config.toml
n_layer = 14
d_model = 192
n_head = 6
n_kv_head = 6
head_dim = 32
d_mlp = 960
vocab_size = 1024
activation = "tanh_gelu"
norm = "layernorm"
norm_place = "pre"
norm_eps = 1e-05
positions = "learned"
qk_norm = false
attn_scale = 0.177
bias = "none"
tie_embeddings = true
parallel_block = true
init = "normal"
init_std_qkv = 0.0361
init_std_o = 0.00681
init_std_up = 0.0361
init_std_down = 0.00681
optimizer = "muon_variant"
lr = 0.00182
beta1 = 0.9
weight_decay = 0.084
lr_head = 0.00712
grad_clip = 1.0
warmup_steps = 200
schedule = "wsd"
decay_fraction = 0.851
decay_shape = "linear"
final_lr_fraction = 0.05
batch_tokens = 32768
seq_len = 512
doc_mask = false
train_tokens = 159800000
steps = 4877
dataset = "wikipedia_en"
MLP neurons of a small language model. Each row is named by its layer, matrix (down: output weights) and neuron, and shows model dimensions 64-191. Each number is 200 + 40 x the weight over its row's rms, rounded and kept within 0 to 999.
Before each neuron's rows, "fires before" lists the tokens most often just after its 100 highest values on Wikipedia text that the model never trained on.

fires before: "1", "8", "7", "3", "4"
L11.down929,145,208,180,225,106,169,200,187,158,260,193,242,166,208,184,200,243,210,239,174,198,129,215,184,204,163,243,247,198,191,287,275,163,180,125,208,277,236,196,175,317,215,231,230,125,203,245,131,238,196,194,160,138,161,169,181,216,237,183,206,185,241,188,240,174,110,247,169,225,221,211,253,161,225,220,197,185,192,190,208,137,234,136,131,178,187,125,192,178,189,206,232,160,215,190,234,188,247,163,155,248,239,180,253,216,218,228,176,237,233,161,157,223,174,162,207,220,171,220,282,192,132,190,248,220,192,211,126

fires before: "ed", "s", "ent", "er", "ing", "ch"
L4.down344,201,259,198,189,181,168,146,158,214,222,146,156,251,214,123,249,217,222,269,183,212,189,226,130,181,189,180,198,207,231,194,230,220,122,303,202,210,140,226,125,122,226,200,186,201,221,237,198,250,141,204,188,222,254,228,194,240,188,192,213,201,261,182,176,156,149,165,271,201,291,142,148,142,159,215,257,289,159,267,206,195,245,241,202,181,191,163,196,221,232,203,275,175,286,195,215,190,221,143,221,208,162,277,166,213,193,166,184,253,169,243,118,261,228,223,192,213,212,161,257,155,183,186,152,100,218,206,185

fires before: "iss", "and", "un", "it", "on"
L3.down541,153,213,262,165,227,175,177,149,259,191,250,135,249,217,235,198,229,196,171,216,252,228,243,205,238,160,212,178,163,158,159,215,198,194,238,223,158,245,169,265,186,246,126,209,214,178,200,211,208,221,185,236,124,216,182,193,247,185,115,215,318,172,295,196,163,212,216,142,209,247,111,204,178,136,143,227,144,169,315,148,235,197,212,267,169,179,194,222,254,255,162,205,119,215,217,171,213,199,222,185,188,244,170,235,199,181,248,220,178,233,129,240,207,241,195,206,244,140,197,217,227,146,124,188,254,286,227,207

fires before: " ", " October"
L11.down645,185,113,195,173,190,208,199,208,255,179,242,195,71,183,172,140,158,250,255,186,218,172,182,245,233,243,135,202,198,179,185,234,156,187,245,147,156,172,206,251,203,204,152,258,193,195,215,242,175,185,251,168,169,143,189,159,123,153,188,238,207,161,189,171,217,229,238,132,256,88,227,149,211,200,230,270,195,200,251,279,155,206,210,167,194,177,193,210,186,242,281,267,232,194,203,241,228,185,173,202,140,185,85,227,227,171,210,242,172,213,202,204,203,140,209,201,227,138,235,230,233,224,179,261,188,159,168,104

fires before: "and", "un", "iss", "it", "on"
L6.down495,230,162,237,177,206,157,184,143,288,223,251,206,225,119,251,173,255,231,167,225,315,221,148,156,116,166,183,240,158,183,208,224,192,175,181,185,196,153,193,255,115,251,239,169,179,226,241,169,179,192,112,180,148,153,200,151,207,262,137,155,244,215,189,152,239,235,167,235,251,209,202,225,173,228,125,162,166,179,158,201,208,227,247,242,187,179,133,212,221,192,260,240,231,156,169,136,246,205,170,209,234,215,237,273,213,163,128,124,205,156,186,201,186,207,243,254,244,180,187,269,175,198,210,244,213,251,213,251

fires before: " ", " the", "le", " a", " an", "ul"
L6.down93,187,287,138,193,283,227,192,200,212,196,163,194,230,255,242,144,196,217,169,208,258,176,236,106,226,182,185,236,234,249,157,164,197,225,180,175,222,186,191,167,273,239,219,300,201,176,213,231,200,212,211,172,154,261,208,192,251,177,125,195,166,269,194,180,146,167,169,264,176,225,256,227,216,240,197,182,205,284,216,166,167,291,185,184,183,133,121,148,120,185,251,210,141,240,165,146,175,166,217,161,224,176,224,274,258,232,182,221,180,273,226,169,197,212,215,212,189,266,204,221,211,172,196,195,257,157,99,253

fires before: ",", "ball", "\n", "\n\n"
L6.down336,162,185,188,194,260,267,157,178,258,161,225,151,244,276,190,157,141,204,191,242,228,186,185,162,183,233,218,232,245,186,179,223,213,229,210,200,168,230,141,216,132,214,225,197,189,328,186,233,208,138,144,246,214,187,217,237,164,188,206,278,110,154,218,189,227,167,179,162,206,198,212,211,165,103,192,187,68,126,245,270,222,288,236,182,223,224,163,186,135,142,207,215,155,195,175,199,185,245,228,224,187,197,232,302,229,261,201,194,203,229,150,218,147,213,205,167,149,197,176,223,193,174,155,279,151,150,228,156

fires before: "d", "19", "8", "th", "6"
L7.down959,245,172,141,163,154,192,199,217,186,174,197,253,168,147,275,223,174,211,188,248,291,140,216,171,188,189,252,203,221,215,245,201,233,232,156,126,231,212,310,227,177,210,158,163,183,255,155,133,198,193,278,237,236,193,126,162,261,219,157,248,174,199,208,210,165,163,202,179,170,224,195,222,180,203,152,228,211,171,206,182,215,222,157,251,175,191,232,173,158,206,239,243,236,190,212,216,187,194,180,184,130,171,241,141,261,232,252,221,230,258,255,205,208,217,199,229,251,283,95,186,202,266,192,192,179,181,248,191

fires before: " ", " |", "ab", " in"
L6.down612,214,253,247,204,206,271,185,207,191,157,215,141,223,209,173,139,159,231,237,182,200,223,229,207,202,146,179,212,246,229,176,177,177,179,264,231,183,159,141,194,252,237,144,221,221,207,214,254,251,146,154,260,208,221,118,179,250,234,127,194,179,173,216,188,161,231,175,170,138,237,210,230,238,181,144,219,213,198,225,227,159,217,191,165,210,207,173,219,242,263,242,185,176,167,229,203,203,166,197,193,187,162,225,136,221,131,196,190,187,241,218,170,269,215,242,216,237,125,184,213,262,169,285,217,174,156,247,238

fires before: "ain", "ad", "ack", "av", "un", "ade"
L4.down398,180,199,183,121,215,167,221,259,230,217,233,190,284,230,180,284,234,214,114,223,280,226,270,194,206,113,225,212,239,152,160,138,220,254,220,210,204,247,230,240,163,248,215,242,257,295,165,156,168,239,265,180,203,143,179,198,139,260,211,215,213,193,195,115,216,207,220,204,256,157,227,225,174,167,152,125,195,170,245,247,241,167,238,214,89,167,218,225,195,196,178,182,211,163,216,205,202,191,243,169,210,174,152,235,240,200,198,237,205,189,232,150,219,158,209,233,199,141,235,212,240,129,247,205,240,252,162,168

fires before: " ", "ent", "16"
L7.down348,233,225,168,212,151,204,234,199,215,178,227,187,195,178,167,179,106,177,244,221,212,203,191,65,206,241,153,221,176,169,242,135,204,202,194,179,198,169,263,241,237,122,204,172,217,212,199,227,147,186,140,212,223,141,283,268,165,221,234,206,260,177,254,206,176,176,245,167,218,189,254,191,144,155,186,182,188,202,194,128,168,286,235,225,165,127,127,242,211,164,87,178,177,202,252,181,260,255,212,171,178,136,158,201,203,189,218,213,145,238,245,237,204,260,187,233,227,188,258,236,225,168,185,236,247,230,213,187

fires before: "0", "1", "9", "8", "4", "6"
L11.down765,191,205,226,234,203,130,209,219,147,199,232,241,149,167,221,204,215,181,182,167,278,180,236,218,201,191,179,240,163,85,177,172,232,190,187,183,207,352,261,208,160,192,193,192,137,219,286,204,252,229,239,140,180,191,190,232,205,223,99,235,204,216,215,274,99,205,237,185,203,238,158,227,183,200,204,230,187,172,160,161,163,219,176,226,188,222,155,193,256,233,267,232,213,217,175,158,153,180,240,179,127,229,112,169,225,183,239,158,231,215,151,206,205,271,200,190,268,207,145,184,180,124,228,170,161,212,272,205

fires before: " ", " —"
L4.down150,229,176,183,154,178,222,245,158,193,217,189,181,186,208,191,149,179,108,158,194,202,226,217,142,234,233,232,191,151,198,246,165,223,154,213,154,112,167,175,198,210,212,147,203,144,194,248,268,176,191,225,153,207,180,192,189,134,245,204,194,210,163,175,228,219,213,298,214,217,212,292,151,181,196,230,277,199,141,252,265,149,219,271,167,171,190,226,154,211,205,263,184,197,248,221,237,263,169,192,232,303,148,239,169,201,201,250,207,222,157,178,250,129,224,162,217,237,257,175,173,155,164,222,261,198,220,157,177

fires before: " He", " The", " It", " In"
L6.down846,203,258,198,265,171,146,226,203,203,178,331,270,213,192,213,263,227,224,262,138,200,203,200,136,224,195,200,182,260,219,215,190,213,175,227,156,211,220,195,181,232,206,129,227,171,173,182,197,85,111,205,200,252,221,210,196,228,213,279,170,199,224,163,235,218,148,196,151,133,246,183,234,137,191,222,139,243,170,181,222,206,191,260,245,258,248,206,259,198,165,212,232,126,121,151,215,150,183,180,192,194,212,161,205,147,198,205,256,112,189,161,158,240,178,146,201,172,186,197,167,207,199,169,228,210,203,214,230

fires before: "ed", "es", "e", "ing", "ion"
L11.down698,215,214,219,217,146,222,193,174,143,249,188,118,168,255,166,197,134,185,257,167,214,202,191,136,182,265,202,248,137,197,196,217,129,201,234,235,164,215,212,182,227,167,263,79,157,216,160,251,238,216,284,192,225,177,214,156,188,252,254,230,242,173,244,123,221,205,148,235,150,124,254,141,222,226,181,218,267,265,266,178,129,238,222,216,243,149,210,277,234,222,198,172,219,173,195,194,233,253,245,164,222,196,205,145,217,161,187,178,213,256,226,233,109,188,220,141,169,232,193,193,249,220,168,249,257,197,170,249

fires before: "==\n", "==\n\n", " ", " ==\n", "===\n", "=="
L11.down517,197,177,216,201,225,179,295,208,109,244,255,223,236,212,177,216,137,232,221,243,144,268,218,260,148,228,166,263,253,291,187,181,178,142,242,164,143,158,113,158,212,270,154,177,258,157,211,216,180,236,139,255,262,227,214,171,163,246,242,188,220,137,209,211,236,189,205,267,238,190,169,138,103,164,174,218,266,156,218,237,160,193,189,160,210,190,218,228,192,229,204,201,244,165,203,251,147,234,205,246,199,221,134,234,226,207,161,173,124,246,192,183,230,172,197,200,174,201,173,182,217,257,210,210,234,139,62,210

fires before: "8", "5", "3", "9", "6", "4"
L11.down531,207,279,111,175,162,210,199,271,157,221,164,215,262,205,166,201,280,206,223,233,216,118,262,192,236,212,172,166,183,238,267,229,276,218,150,229,200,298,173,187,207,237,143,209,192,167,226,167,180,199,155,209,115,181,169,212,190,202,191,156,186,218,203,223,164,256,206,218,217,207,250,277,154,229,269,211,235,191,171,124,198,200,191,158,144,191,205,224,188,186,249,156,143,164,175,210,281,203,231,155,177,301,107,256,290,285,192,207,151,233,160,221,176,158,213,163,137,154,222,198,260,168,187,187,196,176,177,256

fires before: " ", ",", " July", " March"
L10.down143,178,190,195,248,214,249,242,189,191,148,284,167,99,303,181,235,237,247,155,202,149,203,248,225,137,203,216,213,218,213,161,222,150,313,164,176,217,168,183,245,192,246,228,239,251,211,254,237,205,165,226,229,252,175,139,268,199,110,162,215,141,183,184,250,150,192,169,253,176,177,209,149,191,244,184,210,205,201,192,129,144,211,154,175,89,164,258,189,258,194,192,218,214,148,182,306,184,237,155,170,169,216,192,194,249,241,239,275,182,181,172,202,266,151,174,129,186,165,207,263,219,185,134,226,120,228,184,194

fires before: " |", "6", "3", "8", "4", "1"
L9.down948,143,272,192,175,158,188,176,198,193,151,257,238,164,186,277,218,201,213,264,224,232,179,232,252,219,188,224,171,188,230,211,237,175,210,205,153,269,217,129,236,178,146,221,212,283,202,188,286,136,205,189,232,113,173,201,149,204,227,194,150,159,140,278,177,211,156,223,207,191,218,239,317,227,254,128,199,167,119,208,147,214,180,212,245,205,153,153,189,162,146,260,170,290,220,229,148,152,241,164,241,238,251,146,187,227,277,137,215,188,227,146,165,163,194,191,145,199,159,213,164,272,225,167,131,202,253,211,237

fires before: "6", "8", "5", "4", "3", "9"
L7.down320,221,214,203,225,162,208,172,210,237,185,190,141,175,199,238,192,217,226,198,222,175,112,147,287,169,166,239,202,210,115,253,135,216,256,213,205,208,183,129,134,245,266,176,199,190,178,180,237,220,241,186,143,142,174,138,190,199,235,241,198,303,158,248,240,182,158,257,242,252,262,147,255,208,112,242,202,239,217,192,222,167,258,138,201,188,170,191,263,261,128,263,165,134,169,232,212,277,198,168,129,129,215,200,155,147,182,213,206,188,194,223,224,173,148,191,273,173,183,187,178,196,169,234,97,210,224,224,196

fires before: "y", "r", "ry", "ian", "ied", "ies"
L10.down952,218,212,146,233,187,180,237,228,200,210,155,246,218,233,241,220,137,217,191,200,208,231,194,194,181,190,199,189,272,231,201,183,159,221,210,145,203,195,202,236,183,208,149,249,183,241,196,182,218,156,201,296,203,167,184,239,154,182,234,253,173,114,182,207,181,235,258,231,177,219,257,132,242,163,185,209,172,211,199,202,170,198,146,154,216,204,181,196,222,165,184,232,214,243,202,133,199,194,247,181,230,257,158,241,152,261,259,172,182,194,206,104,197,193,240,213,260,240,144,191,246,152,234,223,178,191,222,245

fires before: " ", "19", "20", "ruary", "9", "18"
L11.down12,203,170,189,241,185,200,163,186,284,207,168,112,216,282,140,215,171,227,219,165,204,186,211,131,160,178,199,208,175,207,239,144,147,196,133,239,204,223,218,237,279,227,149,229,255,257,167,171,230,287,186,199,241,218,159,228,205,216,266,290,235,198,224,199,205,212,171,237,177,198,190,201,139,150,233,249,184,176,173,278,165,223,222,196,128,190,152,335,215,180,142,181,204,188,283,173,179,223,156,177,195,151,180,181,200,163,289,146,245,176,198,233,184,162,197,236,234,150,207,215,233,195,188,134,193,225,215,251

fires before: "orn", ".", "ep", "é", ":"
L7.down444,253,169,279,210,172,214,219,171,242,204,178,126,219,168,189,193,126,204,252,200,182,258,201,188,137,208,201,232,190,206,206,227,215,207,178,198,232,263,139,308,172,114,217,220,122,210,240,205,217,142,156,206,213,152,206,228,143,171,128,159,194,193,279,184,200,205,198,196,223,162,211,180,197,213,245,183,144,284,131,278,217,202,128,186,211,222,194,144,143,190,170,203,155,166,165,260,213,240,156,193,211,242,196,179,230,161,223,260,176,179,162,297,179,234,257,184,211,175,174,252,134,177,212,217,246,173,174,233

fires before: " ", ",", " of"
L9.down594,215,115,188,277,164,121,184,217,173,193,210,203,251,188,247,230,159,169,196,189,178,214,360,181,165,154,209,229,162,178,194,138,251,243,206,180,162,233,201,163,155,281,237,187,160,267,230,227,129,168,160,144,272,235,166,200,185,174,203,176,275,188,253,142,185,173,216,195,214,271,217,122,230,208,163,211,180,168,242,180,191,265,210,181,167,194,197,189,241,206,269,161,190,188,171,158,239,170,269,190,163,162,239,171,252,156,176,199,214,191,166,253,269,176,247,237,252,248,263,298,164,237,201,254,216,202,210,168

fires before: " ", " of", "4", ",", "ate"
L10.down267,208,189,200,146,262,115,230,144,204,197,149,197,237,188,193,162,167,224,110,274,212,239,236,204,211,190,184,153,209,183,249,194,199,202,213,181,109,199,210,214,185,166,230,233,238,221,197,170,234,212,185,210,183,215,190,173,189,174,212,172,259,266,220,222,162,157,169,212,224,278,181,175,172,123,230,160,185,199,210,239,213,207,265,251,172,139,178,101,237,250,189,194,298,205,279,125,195,256,125,166,212,120,139,148,233,234,203,223,185,236,167,246,180,191,224,158,169,174,198,194,214,221,221,167,161,256,175,215

fires before: "ain", "and", "r", "ov", "un", "y"
L3.down639,244,238,147,289,218,157,219,269,255,152,241,197,209,265,231,144,233,208,187,238,159,222,152,226,226,242,174,146,253,162,156,138,266,203,188,153,203,186,195,219,174,261,201,197,174,115,142,296,142,184,140,234,215,233,203,153,195,196,177,182,207,228,273,172,268,112,129,248,254,217,199,274,152,157,149,242,166,230,254,207,231,165,229,222,189,151,176,168,202,164,221,167,150,178,158,150,245,140,228,197,191,247,208,192,211,191,182,187,137,256,81,162,115,200,188,223,188,247,154,255,215,163,233,154,200,214,231,225

fires before: "==", "The", " The", " In", " A", " It"
L3.down102,203,259,194,157,147,114,246,202,189,198,174,277,225,169,170,198,241,257,244,221,240,161,205,216,184,182,265,199,229,293,243,149,109,212,237,193,172,194,148,202,232,208,183,218,133,167,183,151,101,138,174,239,267,171,238,220,178,213,213,230,205,158,213,198,192,144,176,208,130,192,186,136,180,152,199,206,215,142,172,194,233,257,248,220,220,211,177,213,203,194,138,186,242,96,200,190,188,144,182,184,248,162,228,201,158,252,218,224,268,231,192,179,216,162,259,122,190,209,247,160,240,289,265,250,246,248,174,202

fires before: " ", "|", "|---|---|---|---"
L3.down266,177,189,131,198,181,176,192,222,297,160,226,223,223,212,200,152,217,140,148,236,292,232,225,234,245,213,261,218,197,252,196,150,247,244,169,198,181,243,189,232,190,190,204,190,150,129,207,179,272,194,284,191,157,177,141,193,231,175,172,101,242,171,241,141,184,142,232,194,194,249,195,189,201,153,195,179,176,118,243,196,281,226,178,157,169,187,188,130,197,233,227,137,277,210,224,196,251,205,149,126,203,195,140,209,73,237,200,173,186,165,204,182,164,182,163,212,219,182,174,265,195,204,175,223,200,249,238,209

fires before: " |", ":", "20", "1"
L3.down791,162,219,163,156,237,186,158,188,258,153,186,182,179,196,159,206,258,252,248,213,216,214,120,184,290,102,170,256,240,120,177,234,174,239,182,206,256,219,228,210,204,142,226,231,158,181,223,216,178,235,195,190,174,217,160,179,181,170,140,109,182,224,338,135,245,166,189,220,201,230,203,222,167,244,211,261,181,243,207,225,252,180,224,180,239,282,206,166,225,174,183,132,255,219,216,238,166,173,189,224,174,138,269,176,160,231,201,241,151,231,125,181,265,220,238,198,187,222,196,253,125,236,253,190,190,206,156,149

fires before: "al", "ation", "in", "ar", "s", "um"
L9.down657,209,168,188,116,195,218,165,151,200,171,224,151,156,200,131,164,165,178,204,199,247,194,222,165,235,352,216,259,146,236,206,169,264,222,215,235,214,184,245,186,205,125,131,174,211,265,227,289,274,138,192,187,214,258,202,256,131,204,167,211,241,165,227,213,179,184,222,202,169,296,139,234,126,159,241,215,232,184,253,200,200,145,187,278,198,212,209,147,206,188,192,151,216,231,162,168,236,170,210,193,202,188,257,205,232,177,226,213,290,215,232,189,161,201,178,185,156,235,245,247,202,158,205,144,203,204,134,221

fires before: " ", " the", " May", " July", " September"
L10.down256,220,203,215,211,218,176,282,185,254,136,195,152,106,210,156,203,266,247,147,219,239,181,242,130,182,192,236,212,200,145,188,285,270,198,238,246,188,215,193,186,225,224,254,237,200,205,265,153,155,178,174,218,210,184,227,175,244,163,67,200,157,162,243,266,171,216,202,239,201,167,254,173,207,176,207,199,215,167,199,178,199,175,207,222,188,178,313,136,164,282,157,255,197,169,258,210,247,230,167,166,203,181,172,187,180,222,223,220,168,227,223,188,188,111,238,127,170,133,168,215,148,205,270,228,213,210,202,116

fires before: "ed", "s"
L11.down958,283,236,179,213,171,200,199,275,228,197,224,129,159,228,219,210,180,207,168,188,193,149,248,234,191,158,144,271,131,296,186,160,202,190,138,278,191,111,142,147,178,208,174,193,229,154,258,227,197,161,240,257,216,225,233,221,253,173,181,153,204,214,182,188,159,169,146,217,186,259,238,196,183,209,218,217,183,182,245,210,231,199,241,206,246,246,158,235,202,148,226,259,166,152,168,209,236,211,238,136,236,277,243,150,177,248,154,162,251,150,189,170,256,164,283,152,230,227,148,245,228,192,192,223,211,278,276,246

fires before: "un", "ain", "and", " of", "s", "any"
L10.down774,203,219,225,201,241,163,257,250,187,145,156,195,193,273,201,141,187,207,156,177,219,225,208,192,167,264,187,243,164,192,167,202,231,258,106,158,211,209,164,271,155,228,223,242,172,188,102,233,172,183,189,227,184,269,245,203,152,138,152,233,222,186,157,175,282,228,123,232,187,116,219,163,191,187,253,189,121,273,213,181,226,174,210,164,183,212,111,232,190,236,233,205,150,238,187,157,259,235,215,225,192,147,233,206,185,206,277,196,205,205,204,184,249,195,178,226,217,187,182,205,238,175,168,167,218,180,192,138

fires before: "ed", "ing", "es", " that", "s"
L11.down676,224,184,215,222,140,185,266,176,212,269,209,229,196,199,236,120,233,182,202,242,199,268,184,150,161,163,272,268,125,210,178,172,211,198,231,253,192,172,174,199,279,190,212,116,209,244,220,198,224,230,287,205,222,233,206,175,278,201,187,156,264,239,221,102,157,160,54,193,223,245,206,235,168,125,208,212,186,115,292,218,247,219,228,245,208,193,141,231,211,181,218,225,147,183,226,230,214,198,210,151,240,197,204,160,189,227,184,182,211,159,160,137,172,264,166,226,165,249,158,176,171,202,173,196,139,260,158,177

fires before: "ain", "v", "ack", "d", "ad", "oup"
L3.down903,131,238,181,107,218,230,214,234,193,207,195,231,154,275,215,199,251,174,179,179,233,175,266,193,250,157,209,127,228,156,225,183,252,244,203,222,233,163,191,246,223,217,206,276,217,305,237,155,260,203,216,153,162,233,233,226,160,218,229,241,205,238,212,260,191,154,186,247,135,125,178,237,223,217,173,233,210,210,227,185,193,152,207,207,109,221,227,246,232,71,200,177,215,128,208,241,169,177,192,150,152,221,136,210,241,249,225,147,199,273,246,179,190,153,251,210,224,171,215,218,262,130,244,166,166,260,158,191

fires before: "==\n", "==\n\n", " ==\n", " ", " l"
L3.down697,211,160,185,132,343,141,258,240,212,190,151,253,223,205,148,219,124,137,202,184,204,224,171,226,180,211,219,231,176,206,206,204,221,215,215,157,211,202,152,151,105,221,205,140,204,181,227,227,149,194,249,216,234,245,127,171,199,140,181,249,253,215,234,180,249,262,190,156,182,235,181,149,174,208,145,220,228,179,130,179,182,203,223,271,235,136,217,110,227,160,254,212,204,145,292,210,181,170,149,184,214,239,248,254,211,127,265,217,198,241,128,251,228,231,207,162,179,169,200,175,211,200,228,150,240,188,194,181

fires before: " ", "0", " |", " —", "ic", "ical"
L3.down633,151,223,249,174,300,210,149,161,151,198,232,170,190,201,168,217,111,157,236,158,149,199,248,192,209,197,245,221,161,157,218,200,191,234,162,159,180,160,184,167,208,219,119,209,214,203,152,228,264,274,249,277,251,164,212,199,260,201,198,241,211,210,183,194,229,255,209,165,274,253,155,141,262,206,286,231,224,251,201,218,257,236,195,209,141,205,215,148,229,188,256,193,111,218,233,196,238,217,273,213,187,184,225,172,213,168,225,146,219,181,214,171,236,204,153,178,212,241,142,117,168,147,173,221,153,199,200,193

fires before: ":", " |", "ite", "ies"
L9.down129,289,191,170,211,216,169,191,142,220,245,213,224,118,184,204,174,225,217,216,178,197,188,232,159,205,153,201,309,196,127,199,291,167,174,221,178,207,251,183,303,191,225,218,173,165,263,195,223,173,238,176,252,174,195,229,137,170,228,231,148,177,230,195,222,160,230,242,211,267,198,239,166,268,220,176,175,146,180,131,227,194,168,202,136,241,173,211,217,266,201,225,80,199,224,190,178,186,247,162,211,185,163,189,249,102,180,218,236,115,138,185,231,130,268,304,217,211,228,161,228,236,211,235,186,186,192,163,192

fires before: "es", "al", "e", "ive", "s", "y"
L3.down454,236,148,180,224,130,211,180,238,219,205,160,201,176,194,175,163,104,200,174,194,192,195,267,212,240,245,243,229,232,242,245,238,182,223,132,244,203,207,220,220,141,239,219,224,205,256,164,241,230,184,157,199,232,173,149,131,169,161,308,147,214,142,202,196,207,184,152,238,204,250,150,257,199,108,175,165,202,189,245,212,154,192,186,182,173,165,156,225,307,253,275,194,201,177,177,242,197,177,214,235,231,283,223,207,180,176,243,200,233,272,169,250,151,294,208,176,199,186,206,201,244,188,151,281,147,239,150,231

fires before: ",", ".", "–", ".\n\n", "\n\n", " |"
L11.down561,246,167,251,143,250,240,195,170,238,162,158,185,193,183,164,156,141,206,195,197,238,153,148,240,270,219,186,146,257,200,109,188,171,248,229,155,226,182,232,230,167,183,217,257,206,232,191,211,265,204,170,266,203,203,288,214,206,212,230,139,193,105,215,141,200,170,286,235,301,177,235,187,151,194,175,175,160,281,155,220,202,257,208,234,303,179,160,157,195,224,112,203,189,142,187,208,210,226,130,240,172,209,173,215,193,177,147,197,179,161,237,249,223,184,199,251,192,180,309,214,182,214,199,230,111,258,266,198

fires before: "um", "o", "ov", "e", "ever", "ational"
L11.down73,165,119,218,197,255,224,229,202,140,192,174,142,161,144,158,164,197,169,262,185,209,146,163,236,163,200,176,259,224,197,221,239,230,213,157,220,226,177,173,227,183,232,245,236,162,205,174,179,153,280,227,215,182,198,233,154,160,203,173,162,107,184,172,178,189,258,214,158,164,222,202,213,222,194,128,115,239,147,191,138,197,144,230,193,189,254,171,178,135,228,289,279,215,310,184,159,193,197,174,238,193,178,282,248,199,195,263,240,193,198,213,217,243,200,224,272,145,180,108,282,169,258,191,165,147,145,145,161

fires before: " ", " the", " October"
L11.down635,327,245,254,171,146,281,159,200,216,245,234,179,152,177,279,244,181,186,171,185,195,237,237,216,159,221,243,164,169,255,186,255,183,263,195,247,212,212,230,181,177,176,163,182,321,177,247,178,171,138,162,209,176,247,197,148,202,154,165,258,128,180,196,232,126,186,160,211,146,194,183,261,203,195,165,238,165,148,255,180,219,202,191,237,196,177,175,210,257,233,196,198,226,184,244,207,264,151,213,223,160,174,185,142,279,136,173,193,200,282,245,154,195,181,147,249,224,136,132,215,218,225,196,227,189,194,193,179

fires before: "ar", "ff", "le", "ach", "qu"
L3.down535,170,239,254,223,224,185,280,140,217,148,210,144,244,268,268,131,178,161,203,198,142,156,151,207,243,234,225,250,195,178,136,195,223,266,192,195,215,205,188,223,313,185,194,265,233,291,131,127,232,188,177,158,204,160,154,191,190,163,230,170,256,295,192,206,167,202,171,305,238,162,216,219,157,207,179,228,203,116,207,221,220,190,126,132,266,171,227,212,163,230,213,196,189,213,230,136,206,141,189,201,201,223,208,275,159,178,147,172,192,252,97,271,155,181,161,197,197,185,246,177,324,206,132,213,230,218,206,205

fires before: ",", ".", " he", ".\n\n", " |", " the"
L10.down734,207,154,169,182,182,254,252,188,136,112,174,190,221,206,156,251,200,230,222,166,189,202,177,259,180,184,163,182,202,168,167,200,109,248,242,216,234,171,242,192,169,206,236,235,224,215,252,185,171,173,211,157,257,210,287,213,267,155,200,342,202,228,203,232,221,153,201,208,207,244,250,135,135,145,261,145,129,215,147,220,210,186,189,210,188,180,234,267,204,182,177,169,273,147,262,260,203,199,135,201,192,85,148,193,154,264,272,171,178,283,257,208,234,177,215,233,194,250,262,219,167,177,232,220,166,259,161,147

fires before: " ", "et"
L9.down720,155,222,185,208,256,176,178,177,191,166,301,174,180,209,187,194,137,189,185,146,165,274,157,183,229,229,105,169,253,212,203,187,190,195,241,187,161,185,275,169,262,203,240,282,187,216,190,260,207,232,272,233,222,289,113,113,217,211,195,247,139,183,220,195,163,173,270,178,188,152,279,163,254,153,172,257,269,167,222,223,225,184,119,166,178,198,217,179,187,187,262,231,215,228,193,160,210,272,150,129,275,158,151,209,226,192,277,175,257,221,180,188,163,206,134,205,235,184,238,258,238,192,180,166,243,202,209,206

fires before: " ", "s", " Pl"
L10.down488,203,194,287,185,217,160,258,165,175,209,172,164,189,178,202,183,87,181,212,220,213,212,190,227,189,182,172,208,229,139,235,253,165,270,138,159,196,230,232,199,233,136,158,138,261,254,186,205,187,154,165,130,153,233,121,245,187,188,239,129,201,202,256,225,163,217,217,211,275,186,229,277,205,196,140,280,174,158,223,117,142,279,167,215,226,156,186,171,272,137,219,234,169,236,238,189,221,179,161,217,168,254,205,169,158,231,195,200,200,289,170,260,253,226,181,221,112,224,214,150,241,236,205,194,146,235,200,174

fires before: "ord", "ies", "n", "id", "g", "ent"
L10.down221,242,207,244,189,223,230,127,169,180,95,180,213,176,231,152,160,153,246,179,237,257,193,169,136,192,140,115,158,159,232,264,193,160,245,223,185,143,189,208,208,123,101,196,190,305,186,227,152,212,229,206,213,189,221,204,225,244,186,198,205,149,197,171,207,266,164,219,170,203,229,169,192,188,164,202,154,263,221,195,205,165,204,237,250,162,189,175,245,186,232,259,189,251,184,212,134,239,204,189,161,270,182,172,197,191,174,250,170,183,230,221,219,209,226,207,200,249,167,281,194,178,193,156,210,188,227,300,265